{"n_head": 4, "init_std_o": 0.0, "weight_decay": 0.16}
MLP neurons of a small language model. Each row is named by its layer, matrix (down: output weights) and neuron, and shows model dimensions 144-239. Each number is 500 + 50 x the weight over its row's rms, rounded and kept within 0 to 999. Numbers have three digits each. A neuron's up and down rows have the sign that makes its largest values positive.
After each neuron's rows, "fires before" lists the tokens most often just after its 100 highest values on Wikipedia text that the model never trained on.

L10.down417:472534499506479481427540492502467467488476463495597495476526547443394493512480453500450471485548514565517522472465571548484569494500481535559559585429511484423508397468412499516539551524506454518534497508328474561602491588470411581481475501531429482496516479399406546440483485572457467474
fires before: ",", "e", "d", "ant", "."

L4.down490:549481499504465537386536556433548508519458463549538556379501504517463451503489532425507431452515550411475517471558529469491436395575505449508545451465615553492517557549468484531512552524528557496466515335436564517497575485501467473505512457509555562545494521458483552509542482483523468537
fires before: "al", "ed", "if", "ver", "d", "rd"

L4.down301:603476472492563462442483514473488437514526505556504462444515591513446533521397476455522599513510483474424558455569476499480481443523581437446459476415527470469497433495452506536519594465532514470586442396526419498513507448416448486510435500574414546437353459421433571396555498497434415551
fires before: "s", "t", "\n", ",", "ra"

L12.down644:440530504550541606582454535483472444393552500504547583521530513558442605440487505445517461569458536505538458563513535549588463505518465552503546507488442595408570468496504537591463562568481504498438559523427455581572404505509509496563475590505600539525492466489412473384493465427472451472
fires before: " to", " by", " that", "ly", " for"

L9.down187:552583605486449503508545492525468440573470488525438438523522510544518437517581511406524473524461535496432519522405472452444465546493425496500425501430537415447570493459502521478505489456552422437550467426550506480420559561460502490461427513457482430530510446516567509560434461499480516483
fires before: "\n", ":"

L9.down538:464533522448515517531453452488518500497452487406464459517560404548479510561529434493473420534399481489498445490486497443417533538421537506480425578442449453424475456528439523448499548518464515554405528473569495448540513389505452482481454455457560405466580523511399537440533527521502523514
fires before: " ", "y", " a", " in", "other", " ex"

L11.down272:419552455560512461487516489501418544620538520449502521398488493565548527538467491480492446509533473450519518533498484534384525410484488544490459513480535485495545492485621588452526595474469496517530438456468494546500497544485515437564536485486494526565458526481272585323471420535496453547
fires before: "\n"

L11.down46:525464493509497505524433568468489486526525420427504509476491557520528485517522550510526419444553448414528466512420523406482463501504433549435478584470424477492492537490553422508496586538488583559490390545483567526583533544502524471490500445441582526549466453492328548256519508551451516549
fires before: "\n", "=="

L6.down301:478404436556560483439504504456502472478553450577471479564422483427434479403496523540487432465481501527560479458553554581569568562400514547505469532526559470413598480491502507581503570494476475378606505415651478555475499454502492541536482512532458567539597483435414477371484519456500571492
fires before: "ing", "or", "ard", "s", "ative"

L11.down134:453458568490470447461503558582465499523465463435454511391504545557525449488514538524535526494487419515481478506508468470460467481440463513455441557479454447532560481473564488413453595495554517461575527485548464500459482567495506494500503482522573444470450480426353541212425560547522491503
fires before: "\n"

L8.down384:481521515607506481455463498536502460557506409495442558517537546450465511552580394494524501547568492539482426572450415516488487467398449495433514488550479563534489454459441466492371612516444597543509423518493391475562513569488570561508379445438540525511499537558442482505516463484521545441
fires before: "us", "p", "pt", "ta", "st", "b"

L7.down536:493431577533587418463417503488460563438542571459447433462473508547538442442508495431383506503531505468572493544500482456475457448406483600495480508513502477514549511532498614467609547497610532417523501518443477475545460521586508453596496466480616502466498456442393565344472519541496483569
fires before: "\n", "-"

L4.down475:532555503544541493454501540524461547457440488342467523561484522448469512460526468467463476577572378522466472446495401492532517409429459499527545509446510516596454422458508440509476465542528528470511406447477452476483549531487403469579575478473534514495486544463471496500482474503497466543
fires before: "s", "us", "p", "le", "b"

L9.down572:473553412615498470519532424396512447498510565503550455486497458528602489511419491458426546406561562472608446512462465454532517453444517543494548543434506481471458533455531537470491496425458464482481506471482522502534500512590464473427619357556490510544557604499459430443439480520504478440
fires before: "s", "ure", "tra"

L8.down361:511547501390384501517514511552572528543498579451542493480523507470477478428502513512480490489567512504509475469466552518491611454452571589436446477408443417380484485503419545431517434459503480462509600515453491470586521568501537456481485513571509459487470578508429463436455473473471479428
fires before: "g", "n", "t", "der", "o", "th"

L11.down668:460477517488436457579480436617462485545504419563440433584481455508440445540488564491481599546426531516447412474568425515469473479587521595490551448519556611606546500483491508470566477453542387474454576488445564496392600487478538481577434546501458478509517499466580479524440489442477482481
fires before: "er", "d", "ver", "od", "ed", "al"

L9.down385:493588589500544438515571461441499508493502527474470493480530438517485507494430406530465419521445515518529478482490494410490588547522492466368571489396488504440513388623465534448531617591510547542487496534478520543448452475483440517529354506525539438468551535441493470455574425496586498504
fires before: "s", "ed", "ing", " a"

L12.down478:494546493520542461504533536463463579442485495484533522476565557427493578491485500475507514361491556484513448501464412490518465446491457510500410489468434471447520457552513483495506536508425472519425533599455464473549524502492505463502435485568450427508455468441400563351499471630519506535
fires before: " to", ",", "n", ".", "is", "o"

L9.down297:488469505425507506489463494505472457490470527574463448486563501480480535477454528545492485570455460474546411421488417452542589485518480506525559422508468493458440463522560460592470539551497477510440515449542565524427486485446571438561481505584478435457404531398541426535556520416476465499
fires before: "\n", "ed", "---|---|---|---|", "-", "ing", "er"

L7.down543:611463491505530555527472448488535457531450476412483480517472460441586604550404600583476547492518392528488535564530472475491534539436488409458570533494507490449526569469462531522486477499420538548382508530540454484540428428623445514426469461509426542534515504576479606431524509523529535517
fires before: "s", "ity", "ed", "e", "ing", "es"

L12.down7:479574575413538505511529443448414477571542480588456511515426477462543430542621563492530521498635517546531447354516544557474524537432473480493528450548474512484454584507554513541540488580492454520547529450491526473464502502488462570478557525469461531554495558499553529609481524517455476454
fires before: "-", "d", "s", "ed", "pt", "ity"

L11.down29:485424503426459542524424562565541542524554458537485540487474556480542394507447528419506364503567431470535510437416541475534500432444490482470475454545511539490469596460525508496448563583520480459583462543432497489498492619468526560508521467500566480561591460555402493406495513612394454572
fires before: "\n", " "

L11.down632:604446650522517507430429517540480513442425468516454496532480533486562464549455513512582529547518495493449454510493512487570481506542413452501494484457453524499444409413410484541514392533488511426498441585423510537492534486488389542519488477542445559416539466573695498548586497439528530464
fires before: ":", " |", "s", "ed", " by", ";"

L7.down605:547520564447540477445487545470573527440536372503552419524392467416554562530519519470552505479509483495420378467508599560520510515577558476491554458531540542559408507489547466493533455509474435451453501517438456458442498530505442522542456510489454512396484523490494560424542443534521498536
fires before: " the", "-", "ina", "st", " a", " "

L7.down211:496429479617581537413531503502498442500516406529478607476508475504543531511445539588425477457469516518507450470578523566544536458459485558490544496580568451480544495545488555565468463544437447482469500554560531515554489381568465478483502574557395563476535479510375505416544449526488491614
fires before: "ing", "ist", "s", "er", "ard"

L4.down549:560511490436560464449475497424472419514553494493478431413439618546450495517388507459538531536503498468376523494540508560416497418483679460514461503455505477460584512485495412550509591478504527457555438547462451547541569466456431482502471488524446464474416471490392529390547482522495477539
fires before: "s", ",", "\n"

L4.down193:443602439462531538549567476521596526545593571495526491481536549467536459492449454516455366472480512535492527439464549548504492446474566533486534503544460523465454483450550498470458437529505562536484489421472565453470486467384478467408536504549577386499498524545424585465422565496514645504
fires before: "a", "n", "ar", "t", "av", "tt"

L11.down167:540458556481507513522454481565474457482495519488512557527507518460505535510474475481517517589599483553414539505508535535499500496491451460422458542604499499470486529537362394526566443493508451550617422485478500526489463436493507445417450463616516503509560550509538571450534535522593452461
fires before: " 19", "t", "in", "im", "c", "il"

L9.down209:502588509434347422572459501469505530503509476566463527449483511402496577466564496545461525472463483522491473428454551504555584542550523553403487547549557518460481421492589453451526529532508473514555498486425575469548513548568457483524562538432475403578424538566424551397575507482465492449
fires before: "s", "st", "tra"

L8.down378:546524469579443506481534499485533451543525563547502412538515519558587477454491443548481516380393475483537503551476417512512467547486555412544486533536481497503530474468516489436488582435499562536448437484563472481539443487550550535450543438490422471636438509640401473397606549467526494556
fires before: "d", "s", "tra", "ion"

L11.down565:594600573473424523470479513492488381542518434503566500548567516461526470544524567494477535530520578533606498470495539474495472517530496414453489475516611539533557489482530501424491469508494527493578560400488452497635450459511478516504536518491462545470433539510355484428543440522534407455
fires before: "y", "st", "i", "ry", "ster", "ia"

L7.down94:514674514463485548481531535488575466459500562490521508496465466467518606538520494552465421486554524499359460478465422494446514489504579520474542485492501539548428576505505457499467425483473409507422482532457527517581513447547484541449478512507543400487443449518445556319461440508559551504
fires before: " the", "-", " he", "st", " it"

L8.down274:467516444527492428483488581497458594456508431390459525463488540452516463541569527500467499509557521560594475537476455516533451482547534422480510481532496394536494510427469512415538546485596540567557490437543584537564482444454432474348504475425567554524446552403388529417488543462447475515
fires before: "il", "ri", "tic", "s", "ver", "vi"

L10.down510:455474517562484477540475521523397537596526549474486471425433503526532516548508550470517423485442448476423486524582550455393457447502505540502448493466509494500577564436463476446497462477490450487514522534487483479488469532483513421563455536472564526521491495465300559216421654489504448564
fires before: "\n", " The"

L11.down568:463454533501458408450505509604447505583477554472489501394473484589572456548518483553456471513453512436503486583581529530403416500446501510502456573451450407513535545464493561479499523529484533478560458546502423441480518547502461472494421526481548549510492474489290552213486637530507512579
fires before: "\n"

L12.down612:493479502511533552449448472477457469490576585477588544462420538479475487529498487502620501557431434496428589529557545475497543500472503458527482480498510499437436470525536521555480464403415451483486468520493471411527401508490522412587537544451512495587537576472538398399614419450516436492
fires before: ")", " (", ":", "{", "C", "^{2}"

L12.down42:492531456553509502393497482525562484499514541528509422526432572500506460553518588544495471480477483411561448467544533561495508505491446499517549523463542504481477384414474411537487478531514517513525547480552487512471553503530435560491514465453463429512451505590511438512596539498499533372
fires before: " |", ".", ":", ",", "s"

L7.down545:501536496517541479430511501444337411496569493450456515558563453471575512510471479451517489623547533505545539471516420514533423383570526512436423503575506476431570485500492507464490482535512408496492504431565557405420451465409482498428556499513482471426454519457472556450516543437619469511
fires before: "ph", "y", "c", "n", "t", "ce"

L12.down302:481439496511507498486512554583540429514484626492464478461534512437591504529473435425554451481532450545538507480596547491464542525519494548587447535543574509508420572370484503530543425520480443563432491548491599458477471443477484574392434462518427513462482517561431515370414476524521556544
fires before: "ed", "c", " by", "t", "ce", "ci"

L9.down342:461531510577575576542452449461529546514492556432452642518528460553459530555601591503539440550501504454453494536490526540552432532529507491616532574484362559420358476509508580445430489569464494384525509548445511496484550439529510516502569526522537510472495475530555587514531530456476539554
fires before: "s", "d", "ed", "ition", "er", "il"

L4.down321:570407527533452555521486521546535541519508390450505535546520489542521496448489450522577499473464447493478512518525428509499507532540500512460635487504611516487563525554494499520422446488676573538421488480542492447509534478435440521528569587524465501489539582424404544399573523558470509496
fires before: "d", "k", "al", "an", "ate", "ent"

L11.down249:394487547447456495488525482463406554428497499468440439483543479616418464529434495484486425499446568487448567493471391515490477449395459532483409460416515545470489434524450600391456493541420521463443459512471617485480527516504459412502492444415553430479530519483537570528585522587532511511
fires before: " ", "y", " in", " a"

L12.down655:517558535411546514436547490447438538486470458476390475453421496505510506519456579570541448508514533451493544483480495641429556427513466533609539536447494474458496449482519502473496381502448430479589492453517419461558537477533458516441390477459561425453441521464659527615472489596459571533
fires before: "-", "\n"

L8.down206:505567465483451499525476505466548524422482511449459479376504480527583548492438490522496434539550558493575535464503563508501528402519464557419553492530553477484507512496552508464467495501490541629541478457491440500593450502403523523494523559469501456546528501522363531416394498477430466418
fires before: "n", "a", "ment", "ar", "t"

L12.down180:407504318512484519499475469415535466484540492442439487475450592539473564441422509439556551425513491581433413555496548478554481444561486513500510507509469576523556534425509476515488540467418541390499513479499501556453474497530440432412481552530540488489450422510495525431427428586431536416
fires before: " that", " the", " to", " \"", " her", " he"

L8.down122:514532429502445527578480510550522485438471530385419531571476548456502539497529509445494527472536577595470493430517552344579468573532521485339503561430587472541524533435504501441592423496536429577473467454520516519605575528461546531527448559588475469563513475525449386456459522544466482474
fires before: "n", "s", "ri", "ak", "ice", "g"